Weights of a small transformer language model.
Architecture: RMSNorm after each block, no biases in attention or MLP, untied embeddings.
Training: a variant of Adam for these matrices, 1378M tokens.
MLP neurons of a small language model. Each row is named by its layer, matrix (gate and up: input weights; down: output weights) and neuron, and shows model dimensions 64-159. Each number is 128 + 32 x the weight over its row's rms, rounded and kept within 0 to 255. Numbers have three digits each. A neuron's up and down rows have the sign that makes its largest values positive.
After each neuron's rows, "fires after" lists the tokens most often just before its 100 highest values on Wikipedia text that the model never trained on.

L4.gate40:099106118116109171110123136167185166120127191145121132156126133189137126128100141117176121084153163096177147193178156128057086142145133189102149114121113148117136123114116107142105133178140105180098205148131144100135142154136126110087111109113109115101189153157097115044130163132115186113
L4.up40:109165119075140134174125163058073149091186150168149106138153083086119145157117129152102159097145192172085139088122115156118106073134142154122156151097186076116123144091133080085138104134116135125129115168187170114124179130158196110110148163132155133136164129167149152092116140197101099080
L4.down40:168142123095067160118128145129137177133149143104102174143155140115092152111103151147174123062124142103066137070120151096134160117156088139118184120146155108097109137060110105111121133138106128155238099105169171121073134139133090157126060162146116110103180150096124176116179093152184166164
fires after: ",", " United", " in", " the"

L4.gate1858:142098088143129103147135108170217152146122153147197123089186162131099179090090160110132131134125170117155124121094123099087091153154193111087139101095167119165140103096149128140192147073157191070133104142085098156120146124108140141089156172104116064099134128088105115120151107162092127162
L4.up1858:129123121137108139118077138173165108157084064125108127136159149117133165086161147153038119104097146123141144140165187170154083146099124106066132140129123188132171096125081097160106101165131148133129082069100181083114154151141162082123080133109088113107199124137098089147178110198116155128
L4.down1858:115136076158158125132129134152109080143146112164122128090110095155158135153123154114138170164114086148149166109102138174143171122086112145174102171168133085145156106164117136153115203144137134156014159156099165183110112110107187132154098111185126173140121082138137137136094107168092137163
fires after: "19", "18", " and", "17", " that"

L4.gate1892:153118181130078114116149086169151126202123088145188167074061131202144121124087126111119151115139133108167133101172109123128121104116176153167134131152133185113114081102122174104174158099131193170096122168066142105148106115140123125208114115162134153159132141154100167092159169131093124143
L4.up1892:185175116171089134121089123127119156095089089121149063096075131102168102076153163155160123042142138057123134108176130144140138087118140083114121087125171186129136129083097172097157120126147107142132134189073136109174089129144134091171146164145164167123100165137133123171164131094086119044
L4.down1892:095135142123133135132142141132108118160137121142088126161141094150124093132139120134132099154101113173139085139178093129113124161118156185140137126142181143128134071107109106103108099091097163128000145134116079137103091171184158124065136116180127123169122000134158122151089147123087131132
fires after: "19", "18", "17", " |", "15"

L6.gate145:147085164131167121117056123124162121149125113127130136095143108126171096096089132090059113097136121093165099110173125099137164100167166166124088113117131152142121133083159186087106094212105140126109146155096073158137099095159142148150127122160117154127134134150161106168135136135124180154
L6.up145:084115120150061121099125161154132141180150144104117077171134116121109100140177172136062095129104121113116147151148200172108113104168101154146125147132135114094103143162128106153090093131122126125114116150204128191059172114146150184131130140106105124169115128102127136166150090152129131145
L6.down145:107097102105135141139197121178157131175126178096151135079199094117153158096095121149115128090122050097128125129090069142141081047130153120148122120112091100134149094146162098088107144172091096096145130151098090128122193186155062159135098190122140084144099058104134078158127140142110153080
fires after: "19", "20", "18", ",", ".", "–"

L4.gate1533:124147174123170148117208136108182144135138176088135164078091156107161132113135097111098186148124161112153174163130142114088119124151158128093140087144133120153163093146118168189103121167093147171129136152123079114162111090100142152182138192131141137135149144140196139143187105123150134127
L4.up1533:134139108124122130105180111173153117127126121140105130151123115130165165140176055086152173039121169079072162131159138127108100102169110141151131085092162096147121074151137089071151135145120130125102102173118134119099145094156151100136142148161136181148158183097172057164100119082145150121
L4.down1533:110114141105107127102113127142129093135139115150114123111111132124106141143138145143152133220105114135118080131140123113154147139107144111113143141135124121127150125155136141147121119098097131126000105111113127115114126128106132182142119127133157128102099000130074146141107147142105140164
fires after: " ", "19", "20"

L4.gate1904:086118120099094161168131166147110165101163175158132128063121135114141153156186120122136158125155092132137132086137142083110123145136104171127099138135178158118150108117124139086045153127124149139106137100175130103081121104148112095161106173139123118094139069116115165150078151160063131134
L4.up1904:142106142127146066084122135122177109153135146101155149118138238118128168115101217164186131225117098141123117171115106144149123129129136114079097119104153111171109141075191128153106143110113119093141101086156160068150167105137157130161095140163179135151157125078078101157066146121168151113
L4.down1904:087073084077140082068145173098157111129109103105142159162113132123155060133123139105155138180134117150127072132146098143132137127144125152106079130137112112123168086153187121192163093139056110069061142109149086118087086176097147126100110160104080101095119126119099131101195072130111192172
fires after: "20", "19", "–"

L4.gate2092:096140177120106151104149188107093145066157122124111088142126135143114116172145114118122135146118043122076157131099073095127131185203147147157188154132148104127118155162119141084105112156066154138065106094111157154106114146109069113164107108103101142080112109136172074126075182112144123157
L4.up2092:182122125057086107092118137105121151143151111129165084086130127147106106134156153126177146146176098096163138134133109101168128182175187113087116065116137124125163056169164148109196126089112155115118152103105134114163121127148119084083138113168114144133125106136155115052107142097135134126
L4.down2092:176061154126093155108182148117107122095132149141142182072106141080140130111227136147150106151160134133153154091193165145107165132172086180150171100195152135090121100166160125107147077141129123171121162073160149079124109133124101154150152129133144104084098149168172141086108118084141132131
fires after: "19", "20"

L6.gate2149:131149059121109052079123128114171115110151127136107071092166179128173120091077190129146067141130096057147109067107115113155124104099118166159094118099096109117156115119078158092139140157107154124119121179100185167118108051174117091137110145116165134144111163143088183134130159138087146069
L6.up2149:078178171151119028131093179186196088169091113083167174087151081075153138129142099146133113171087149101136127163112116099134139109111134121116122087160163084153130111115167156151124145165106118136191120071168173166175141096128083165128107169076134109142102128161118104109109127186085146177
L6.down2149:080114121132093090112136117144117128153185121111129113111123101158087096145172118143131122119168099157101145127137128126159151135130158171064120089127198143096125177106130144125123186151128048176135153166124175151148093150098105139102088097121098112140055083128152121069160106127041121104
fires after: "19", "18", ",", "17", "15", "12"

L4.gate1608:164126157108163080149121143132129182138118189160149163184116115120072099114125073097156114124131123169190107140144128117089103106061154115057121152120071131154140102143182178134088109116121140133073115162152158141173101164169131092111114155083136074177121104175127143050126090048105186109
L4.up1608:148136082161101123140085208101093136164141116148099142124099155083171116086046217139066105131077107141125150225127083102136131078160150113131140080101133099165141093118093111126113120118131135125126139095076136080135133078101194151170119127135161135076101122067049134131112122122126125163
L4.down1608:153111186119177134080116114168083174133112118180101148135143128109118110121152152118125138112140141111102174072090104089072094162100145111133133129151091071135137142107123123138119143111098150084186128180192190125099160142163099150133109143111149078136221140110089122070171130096160119177
fires after: ",", ".", " ("

L6.gate155:155136157148112078151184176165132134125133079144115089090114148119113147108095101149180138129117099122109094130096151141107108081147127158152143066146155143105131104179112099091101148159168101162122097111126126169096145069118143142108095147185124152112066159095061130094105153139099135098
L6.up155:148090209168143047086110155126122151141068144162084105119087144149135093103159174193059144087168136184141146100132130136073146146165099130165137113068163121114144100140039135111088078123097118176130105118091110099097123141116083125202094122188112168112101138153071205069148116160117131074
L6.down155:131167205165193106078111127087185111107123124164113139101110150061198151096151097122106081090169164140124151117094168134169094096129093157148110086084198180147129111138107102108166136074160078163130148133173170144142117128121151126181147117157207117089100062093103166159113098152038120125
fires after: " ", " over", " nearly", "."

L6.gate153:164135197081097134073123117121104115094091138075151126143105186164167074145020071188151133077099127100139095107056130117052158157174125133167182144173119106140091177173131121136207080165148144156084166064115128130072155101099144146168117177042109144092126131117164194093117217128114134143
L6.up153:081129178116187092128164164110170145085084181123096096095123087153140098142146082109156127074148128128160145124114099102083107124112116158102155112124158192105192095096118160045104124125178195186067116138142128120119104090133136155143084112168147126166098107134130143118115159159109188115
L6.down153:142129093149121156129132158145125120064119132124145148067065203128152112123067101114144144120088122096120095160151147149102139110145145103106120090089115087150170111133132078098099086114166121156140091121095097093118147125119178187119121179099097124081064106111160104105077123158097070155
fires after: " "

L4.gate1478:139043129184131178163119078087206170115178181147127147108118198144165153097168143119129116182099088129197167168125083093152100138136101178163148139123165124187094126072082175114153082108102135135097136038114157084167087136082072130129092095134138131157132111141146132089182168150137100189
L4.up1478:137159094110168127126132196158106124116118125159173159103093144151119125098121130090195109111186167141138141176115084150134167110163099151197161144074146151086141101159067065121142116108134077160096145081092069130148139136127106187105157080163162120124133106142144136116105150162117077095
L4.down1478:105140184082158118185143114202107136100095087153114115094133144134112153112098159160148100118118140109111074071200171125109193118091148103136044133104119132118089077141162119106082098136116097140051138163189131092148153147138190160132148138123167105112106107170087175185080166097101183135
fires after: " ", "–", " Mon"

L6.gate1182:149082176120140123123179153173144184130119106176157121066130177140144131076074111125132121133112199098122141091107128096119089122155125170082139097116096137083064118064102150108137139153165080094142113148104178196099191066115114040096111153099094155160120182111082151139110159139097162120
L6.up1182:098116148100136123158152106131140092165094200165107144152018058107171148146162187149168124137075095146121166164091126131182137152151131143080168120121111120047106148161138117122110125071162084186101163048182112121111091139025124119135132212067124121139152155117117155176144106143123224118
L6.down1182:063071127121117136187110153071092127151173194140119122117074118144130154150090148132119119139115077108120118080109105125113057156146149121133122140157179140156145145127163100165085098142155129120132166121136109157125093113097149227159077157087151129128169167143143136133136124098105149121
fires after: "19", "20", "18", " –"

L6.gate2188:165126172130127108128135078180152129153145142109143110092097165122150185156132122127098161091135160090159116156113119110075103120225108139189123069118160137190185120124133132082139105114155161127141064133137077146124190108156134129132167130129089127099087188151133187166146184156100186095
L6.up2188:083171152088138077101101135159176180132106119165111105091104146125106151163138118094100133105146135031177117106139133142124160142151063165196121089170154120178123126123116118080171112099071139158144096095175076204119100137126125135150129163154134188086089089113111167108105132099122169099
L6.down2188:185122123137160146130119120148150112109120076127065116160112118134127127147112131107136099144085128085176100106151125111190101094135119121120128147158202103155170093138127143141095108170130129131082128085135102139180083141193145155160122122134093202117112047159119178164122190121153141139
fires after: " ", " held"

L6.gate1520:121087079112137094113170141135183091138111128175120124123179141142125119144105101147162135084111148130105133111176159109138146090105137141070066122130102152143132171135160118115085183144148121133086167143172151128103099064168143117119095096157118111139111149116095129142129122128134197129
L6.up1520:090117108104148109153135141122166084138115156138129178160174117100145147131107152128068120129120094116151157144195155176129085115129108068057108134049143131109148157139095145119212157097089160100086109159142191150137140080147132122147175154135153147104174145108140172129085137118158094106
L6.down1520:114167052103146091117143140100126145158133101125134092070109117076165140136106142099135134133169074120137126103091121117104140096122131149049111140141121066186113127170133123171101135143144127055051127148114132124146192126168082144161144169133121091156144164132120113172053144089116106148
fires after: "20", ".", "19", "\n"

L6.gate1046:143144134092135126112177097160159138152152144182175113108114109124126181093108113159171154083132141077156207094082210149127111160120084145142141060108102138160066137171149091119116162071147067083106122091079182099100157084160136166124112105157129123116105122176083129142108155153110104141
L6.up1046:195136187100142113089176177153179119186139148180163097144184113136113086151122068141137163159117117122152176175083169103175101137139078135121088118116070172112119101086102108136107120128116117074159128125184134120110152039109073127087153117151159137131156104134134105141108140139040091121
L6.down1046:083070102180105154150131120116178071119070126092115148152108070138147070168174151142114158151107129146123103176142125078102141156136070136124063171121095079156102113145150145164148112126098104182158125125129136171130086152083133079138163133049125115153153062127183116149092159165113205144
fires after: ".", "°", "19", "20", "–"

L4.gate172:147145150201117156157104122135123167106110135145222136167095117132137088096122134114094122058128078102130066040108120161100111082155117148129125165146147121090130139185111212114159170075136110156077150125097092138088132137124132060131139115154117174114193112118167117162141157161086153094
L4.up172:116122114135176140139122130127206103120083096135133161077115100121147136128111107104158098174117127171128104130129139156094135115138174107043139136135130107138138122106136145126117114084130130146127161119154047094150097088083130098183152148180179141096145142129160140177068171131076144127
L4.down172:104140138128109093125100092116152100126147110125075105101149114139150112134140135123124116154138092136159168188158146089141135131087105139130110080120148142094083124115131121141107092144134150098000151110118156140146109168113130184110113142089141110115115000133115151112103155107132098140
fires after: "19", "17", "|", "15"

L4.gate1047:118117102113121101122155069104133081120102122157129089116139134186147142097100106127117111163131152121110136169083155048104150157151113123198124073151124121067131118166109158144188094145131189186130166173094141128132175125132106125126124098222092111165096111088083187154130155129126142159
L4.up1047:175037155140109113107086101134099159112126090151115148143171158165138167122175176199126160093071114134090108115123091090137097054111127180139093094139136120119067142155117115146137159129132131154117151119144073096166122126135130154083144170153126144121117104119123127135127127087066063143
L4.down1047:109101196136135108087131140141145161187119144116122113164109118129111144120118095097120129096115155096141120100125097164100138072100123044124141138114120118126152136166126099151124153177153155106000155115204106068182054169196104143132151104140149133157153011109153120096095130161130123126
fires after: " |", " ", " and", " a"

L4.gate1392:114136141118140145155101115096148104143070095177146096061193075175117154160150129138145133122121111148162114153165147124123111205097159087147124092135153154126135110134068086112099083158128207107129056151141167190151197133185093193112118122133095132134089107133124127102137150173052144106
L4.up1392:128125172111165088134082150115134164091115152187136139102165123155139115138139139187121125152146112148125055144118127107140142144150141123175101153177125077187108146109154131108117122133203093173121155141149127137152114102107133087159128141120148155125103154134111162104124118135171136086
L4.down1392:125075137085093091125146160137216153129075146148150108178107100149120091150090128180144105095090195120119091159123143127092173118105133156101088172138093112142105157101036087127152114129085127108032126121117111185130144096092109140147156140084124068073096118173081142144088153138116130157
fires after: " ", "20", "19", "-", " of", "10"